config = dict(
    norm_place='pre',
    init='uniform',
    init_std_down=0.00475,
    warmup_steps=304,
    train_tokens=141100000,
)
MLP neurons of a small language model. Each row is named by its layer, matrix (down: output weights) and neuron, and shows model dimensions 64-127. Each number is 200 + 40 x the weight over its row's rms, rounded and kept within 0 to 999.
Before each neuron's rows, "fires before" lists the tokens most often just after its 100 highest values on Wikipedia text that the model never trained on.

fires before: " |", "\n", ":", " ("
L4.down17,202,241,181,227,210,168,211,224,258,217,267,161,295,156,172,214,147,140,227,176,252,145,233,212,207,215,191,123,189,225,114,178,229,240,207,209,186,195,107,181,169,185,184,136,168,231,144,258,149,207,272,254,237,223,167,202,164,184,193,240,194,198,139,212

fires before: ".", " |", ")", ","
L9.down504,210,247,213,237,217,266,178,191,184,184,161,189,181,128,205,143,219,169,227,121,168,210,216,200,176,188,200,216,195,250,239,189,225,169,134,122,223,270,215,150,223,182,196,194,160,185,203,249,144,187,262,216,184,144,187,204,218,299,238,142,242,234,217,127

fires before: " the", " his"
L6.down391,202,206,183,194,212,194,209,141,195,175,217,194,199,239,133,194,149,170,210,174,210,193,194,268,232,230,193,246,211,148,152,158,233,191,105,168,223,225,141,159,218,215,274,182,204,206,228,287,107,181,168,232,176,212,197,196,228,228,208,289,190,234,171,165

fires before: "  ", "\n\n", " Swing", " ("
L5.down566,187,260,177,226,254,214,179,158,184,133,204,216,169,184,185,127,207,249,230,216,202,168,171,184,182,266,204,274,223,270,228,203,157,201,235,259,143,221,216,190,307,193,148,162,151,212,154,205,275,140,172,207,235,239,227,114,152,221,201,260,217,153,212,240

fires before: "/", " (", ")"
L6.down142,175,155,147,220,207,230,136,219,242,78,224,179,202,258,115,274,193,241,181,215,173,214,154,177,187,269,222,132,221,245,155,208,167,234,232,254,159,277,214,204,177,203,178,202,218,265,261,158,277,172,291,222,150,125,183,159,213,119,182,162,200,165,220,215

fires before: " |", "-", "+", ".", ",", "ing"
L5.down88,163,216,209,197,160,227,201,284,274,194,273,238,208,238,214,157,264,183,222,210,178,218,139,131,169,172,169,226,152,204,203,231,153,271,263,188,126,180,200,201,183,122,180,272,127,247,254,195,223,159,259,244,168,214,195,184,190,209,250,141,234,108,164,187

fires before: ",", ".", ")", "\n\n", "\n", " |"
L10.down58,221,177,208,239,165,257,143,197,214,176,188,217,196,104,173,219,225,220,163,245,203,245,223,208,172,171,275,260,149,170,235,168,163,215,170,172,193,265,203,213,255,292,144,181,166,209,191,212,177,256,156,117,144,181,201,233,188,179,153,220,192,222,252,240

fires before: "|", " |"
L9.down171,132,227,172,222,172,223,219,199,263,166,169,182,254,224,220,241,210,217,235,253,174,148,199,120,245,236,181,195,202,221,259,245,165,298,212,171,204,180,187,224,150,106,197,182,187,172,153,225,236,148,145,220,231,225,218,205,185,183,204,176,218,259,192,170

fires before: "="
L7.down159,205,201,208,197,137,202,234,235,101,171,163,247,154,194,160,185,298,221,258,171,236,271,146,162,171,191,193,234,176,205,121,178,236,139,82,230,183,209,232,157,265,165,217,241,181,287,236,159,186,246,146,239,188,211,228,208,216,232,185,188,243,140,164,201

fires before: "-", "\n", "ke"
L10.down433,227,190,152,180,176,191,248,184,242,222,119,173,217,70,198,218,193,191,254,244,206,178,192,216,230,240,214,204,293,214,172,206,189,215,211,146,190,270,250,188,213,217,279,233,150,161,214,213,200,198,150,178,155,181,187,153,98,211,193,263,147,279,190,155

fires before: "-"
L10.down594,206,205,162,203,182,213,204,280,175,167,253,182,248,156,192,304,224,250,133,202,162,165,209,224,170,163,201,220,136,234,222,189,172,204,160,223,222,218,155,270,123,214,207,216,200,194,211,193,193,249,192,203,171,153,131,236,195,173,129,190,148,190,215,231

fires before: "="
L7.down389,194,163,192,189,190,218,182,161,173,155,167,152,165,174,170,178,234,276,195,296,158,211,236,220,204,215,219,205,179,198,212,242,187,158,185,276,182,205,228,138,252,172,282,240,214,225,244,151,192,255,115,245,207,192,251,250,249,144,261,174,192,202,226,222

fires before: ",", "–"
L9.down636,208,145,225,171,236,125,176,204,187,179,226,193,237,134,199,216,219,218,144,244,245,209,218,259,259,261,222,146,282,209,186,207,150,290,253,159,247,290,197,186,149,149,192,198,253,215,145,216,210,236,193,208,167,210,157,169,239,143,147,185,136,217,236,278

fires before: "\n", ",", ";", " |", " is"
L4.down287,237,264,183,206,185,149,194,203,239,173,143,195,166,177,219,224,195,229,169,155,180,238,227,186,228,188,163,144,210,271,205,177,208,157,216,206,178,192,200,180,175,210,158,194,203,223,167,221,248,214,218,220,140,169,294,217,176,201,202,222,217,155,134,138

fires before: "\n", " |", ",", " is", " ("
L4.down114,203,142,179,125,147,167,247,248,100,121,226,190,268,245,194,190,167,182,227,208,194,265,242,203,230,187,202,238,164,249,195,219,241,218,215,187,145,246,206,184,190,261,152,150,187,177,204,131,215,231,157,290,242,258,275,251,199,190,153,186,202,134,215,159

fires before: "on", "\n", "ons", "s"
L6.down398,194,179,203,222,193,177,181,194,127,194,237,193,210,175,255,243,129,259,179,150,210,183,194,242,182,200,180,172,198,209,200,186,253,238,185,181,156,196,259,167,239,169,143,229,244,167,205,174,187,271,226,232,160,287,197,129,189,196,248,136,247,192,259,211

fires before: "-", " 6", "\n", "  "
L10.down486,151,211,206,246,256,193,225,220,200,210,183,216,161,260,161,219,241,245,197,187,236,203,251,189,217,191,153,187,181,112,123,196,181,225,162,226,192,216,200,192,272,117,260,206,184,202,160,234,178,142,170,206,207,245,216,208,212,237,204,223,176,202,166,143

fires before: "\n\n", " a", " an", " (", " mi"
L5.down572,186,243,194,191,227,179,130,174,223,248,178,262,199,255,271,172,264,222,181,229,174,213,145,125,206,158,205,172,233,267,181,219,198,174,238,181,208,208,215,207,200,162,206,201,172,166,181,239,236,225,153,235,214,199,204,217,155,146,227,177,166,178,180,172

fires before: "|", "-"
L10.down282,222,154,243,201,175,249,214,173,147,217,153,230,179,177,200,204,270,239,225,126,219,207,160,214,147,254,208,135,242,238,228,154,227,184,215,136,218,182,200,208,249,144,155,228,282,215,271,219,214,214,166,142,258,140,148,200,155,238,156,166,216,236,183,170

fires before: "  ", "\n", "do", "d", " Wag"
L4.down242,238,214,193,162,271,113,150,259,190,184,174,174,255,316,208,175,195,234,183,202,208,167,218,240,137,252,187,220,247,219,183,234,217,182,223,141,217,244,210,248,185,287,226,225,160,245,197,177,232,220,263,196,168,201,200,235,150,192,186,139,224,303,175,234

fires before: "  ", "\n", " 6", " x"
L9.down334,205,194,128,122,192,182,232,257,175,189,228,109,231,195,151,185,199,232,253,250,236,134,203,297,184,218,209,166,126,187,210,181,160,210,167,250,160,149,200,215,143,148,239,201,242,221,225,177,231,243,186,215,194,185,70,232,183,140,210,197,235,179,277,243

fires before: "s"
L5.down183,155,215,188,201,241,240,189,143,236,201,238,190,177,238,195,220,192,194,213,223,191,268,194,186,255,222,202,185,224,246,252,155,171,201,236,168,178,219,167,203,145,228,172,214,243,205,145,142,213,162,255,249,135,90,220,205,236,224,189,153,241,184,192,155

fires before: " as", " by", " to", " in", " for", " the"
L4.down505,196,212,209,201,189,211,251,227,213,243,255,264,232,170,259,174,232,202,192,113,206,191,212,190,220,223,242,248,207,216,145,164,211,223,169,123,192,158,216,202,248,245,244,182,246,178,235,255,213,207,188,278,206,175,206,199,212,185,226,178,195,224,165,191

fires before: " the", " these"
L5.down454,190,215,161,241,311,115,190,164,159,227,204,171,230,180,168,162,186,242,243,184,220,129,186,277,199,224,254,231,205,180,189,260,250,232,125,256,197,203,192,202,117,250,262,241,175,242,165,187,150,266,238,192,127,190,180,238,201,240,214,236,170,187,172,281

fires before: " |", "\n", "zi", "C"
L5.down293,150,174,191,164,138,188,196,221,213,173,177,254,215,249,204,120,212,116,233,205,210,238,204,152,146,207,192,297,175,216,211,157,129,255,197,172,209,146,220,225,146,247,222,313,226,187,190,216,198,120,232,239,183,158,250,139,186,178,253,169,227,200,188,199

fires before: "s"
L4.down225,236,239,196,226,164,203,252,119,255,211,207,238,204,127,197,235,167,224,197,211,246,186,227,187,224,188,256,206,268,217,227,174,241,233,277,170,207,174,164,223,158,190,190,182,132,204,160,185,170,204,161,221,246,202,272,210,217,179,219,160,253,198,133,202

fires before: "on", "ons", "ed", "ve"
L4.down435,229,205,233,191,115,201,212,142,234,184,216,215,250,182,157,216,194,229,181,178,204,228,193,153,191,141,231,203,164,266,182,210,217,189,207,211,173,173,196,222,135,249,203,160,209,167,177,228,221,164,226,219,241,233,180,215,193,267,256,197,226,115,214,251

fires before: " the", "-"
L7.down195,217,178,180,222,151,207,225,107,184,128,168,228,161,173,142,219,123,216,230,247,224,281,202,229,257,328,216,152,193,217,217,200,194,138,188,224,192,243,215,221,176,185,182,185,143,257,180,232,232,161,192,167,238,200,187,215,208,182,193,227,194,155,161,231

fires before: "=", "\n\n"
L5.down517,167,201,183,169,221,194,110,206,187,174,163,162,219,206,219,238,131,206,207,242,235,217,200,178,229,221,204,191,223,162,181,135,273,210,232,247,249,246,250,222,266,226,232,182,281,128,146,185,211,204,120,228,160,201,182,229,193,149,236,174,233,186,185,235

fires before: ",", ".", ")", " |"
L9.down590,236,156,202,261,168,147,254,185,207,163,154,240,148,226,222,232,206,187,226,166,216,213,267,194,115,230,207,250,265,200,153,221,171,179,217,219,156,172,254,205,228,207,192,240,232,255,208,195,262,209,290,236,257,210,155,156,213,169,137,233,282,209,222,228

fires before: "="
L10.down568,250,142,223,163,229,195,163,183,142,185,192,161,200,182,243,207,243,194,214,167,168,236,240,203,261,233,292,173,153,237,154,252,195,185,177,172,191,205,172,250,219,224,151,193,186,205,192,195,236,231,171,152,216,224,246,246,205,140,183,216,216,208,121,95

fires before: "s", "t", " On"
L5.down523,234,149,177,211,179,186,196,165,178,212,386,101,268,172,172,196,136,107,224,260,198,145,196,170,192,235,203,209,223,150,252,158,174,182,225,218,168,197,138,202,186,228,203,137,172,189,138,198,216,181,235,232,218,291,230,253,154,159,217,240,232,149,210,239

fires before: "-"
L6.down589,235,267,206,137,191,186,206,217,164,149,217,152,212,128,218,168,137,129,129,182,143,175,236,278,163,202,171,232,251,212,231,271,188,197,174,239,276,217,222,201,127,201,231,228,230,141,168,227,201,204,190,263,229,204,192,208,171,256,272,213,170,213,238,244

fires before: "="
L7.down424,265,216,144,216,134,171,197,115,233,144,272,175,226,147,182,260,144,250,249,265,193,209,240,216,226,261,173,153,199,193,196,204,204,109,174,185,231,256,224,200,202,195,165,153,193,220,178,202,217,185,250,228,242,198,212,229,239,112,205,245,275,187,217,165

fires before: "="
L4.down450,187,221,225,191,157,206,138,188,220,207,195,246,171,199,193,236,194,200,181,151,223,211,148,146,209,161,219,148,187,267,121,252,243,174,213,263,195,274,272,158,210,186,159,205,167,212,179,216,257,219,155,189,151,220,199,197,236,165,182,186,196,216,198,172

fires before: "1", "0", "{", "2", "3", "6"
L5.down380,207,201,193,155,205,200,141,208,219,139,233,164,212,225,154,237,244,262,218,167,204,153,241,177,182,212,267,206,169,181,146,195,237,167,128,211,220,225,198,155,181,220,107,235,230,154,208,208,210,210,196,283,225,196,177,223,194,294,213,224,210,95,221,191

fires before: "s", ")", "/"
L10.down110,166,257,209,218,203,137,218,218,248,174,179,153,153,247,166,170,212,186,194,170,230,277,215,167,191,244,194,206,229,175,166,211,229,69,166,222,196,201,151,138,233,246,145,195,218,266,229,165,205,238,238,161,235,224,177,236,235,218,172,184,127,187,223,206

fires before: ".", ",", " and", " |", "\n"
L9.down164,173,100,256,152,231,196,174,157,164,136,263,236,229,253,221,148,235,220,210,118,257,222,207,194,241,201,185,200,159,237,239,240,263,219,283,204,222,127,216,202,224,190,216,157,182,247,174,218,243,156,201,222,202,293,267,208,238,179,102,135,172,219,160,194

fires before: "man", "s", "ss", "cal"
L6.down80,194,194,151,240,225,200,133,263,166,232,209,183,179,154,193,171,153,221,155,183,223,278,251,181,192,201,204,214,284,238,282,152,222,194,189,194,203,238,216,141,221,212,219,196,117,172,137,235,187,176,81,200,275,268,245,164,134,225,240,219,253,180,162,136

fires before: "s", " as"
L6.down459,198,202,270,179,185,206,200,170,212,213,287,262,232,174,164,154,223,204,221,175,162,164,218,185,210,202,262,173,237,177,244,195,174,297,214,131,174,226,197,160,195,222,144,150,204,219,194,154,216,232,241,186,231,229,182,192,190,260,216,179,168,93,264,197

fires before: "|", "-", "="
L7.down553,185,210,162,189,197,230,203,146,121,166,158,175,173,185,212,203,237,193,218,262,137,199,211,204,224,201,212,184,206,181,215,191,154,117,172,208,210,203,183,156,171,131,259,240,197,152,192,229,173,231,173,223,230,216,180,239,171,213,333,207,169,218,207,251

fires before: ",", ".", "\n\n", " and"
L7.down37,222,229,240,190,165,219,234,160,214,175,183,224,231,187,170,212,165,190,156,218,131,234,174,209,153,212,229,131,200,187,183,236,153,168,185,196,225,210,199,248,239,314,165,169,210,220,193,236,224,235,210,204,213,150,241,264,261,208,155,180,231,246,211,143

fires before: ".", ")", " (", ","
L7.down277,158,234,149,174,263,179,213,138,199,222,170,225,179,253,144,137,150,168,171,172,222,242,268,174,189,239,199,251,179,148,187,250,225,188,221,196,215,168,282,183,317,211,194,178,108,170,185,232,253,218,207,144,165,219,204,206,199,166,251,217,150,191,79,255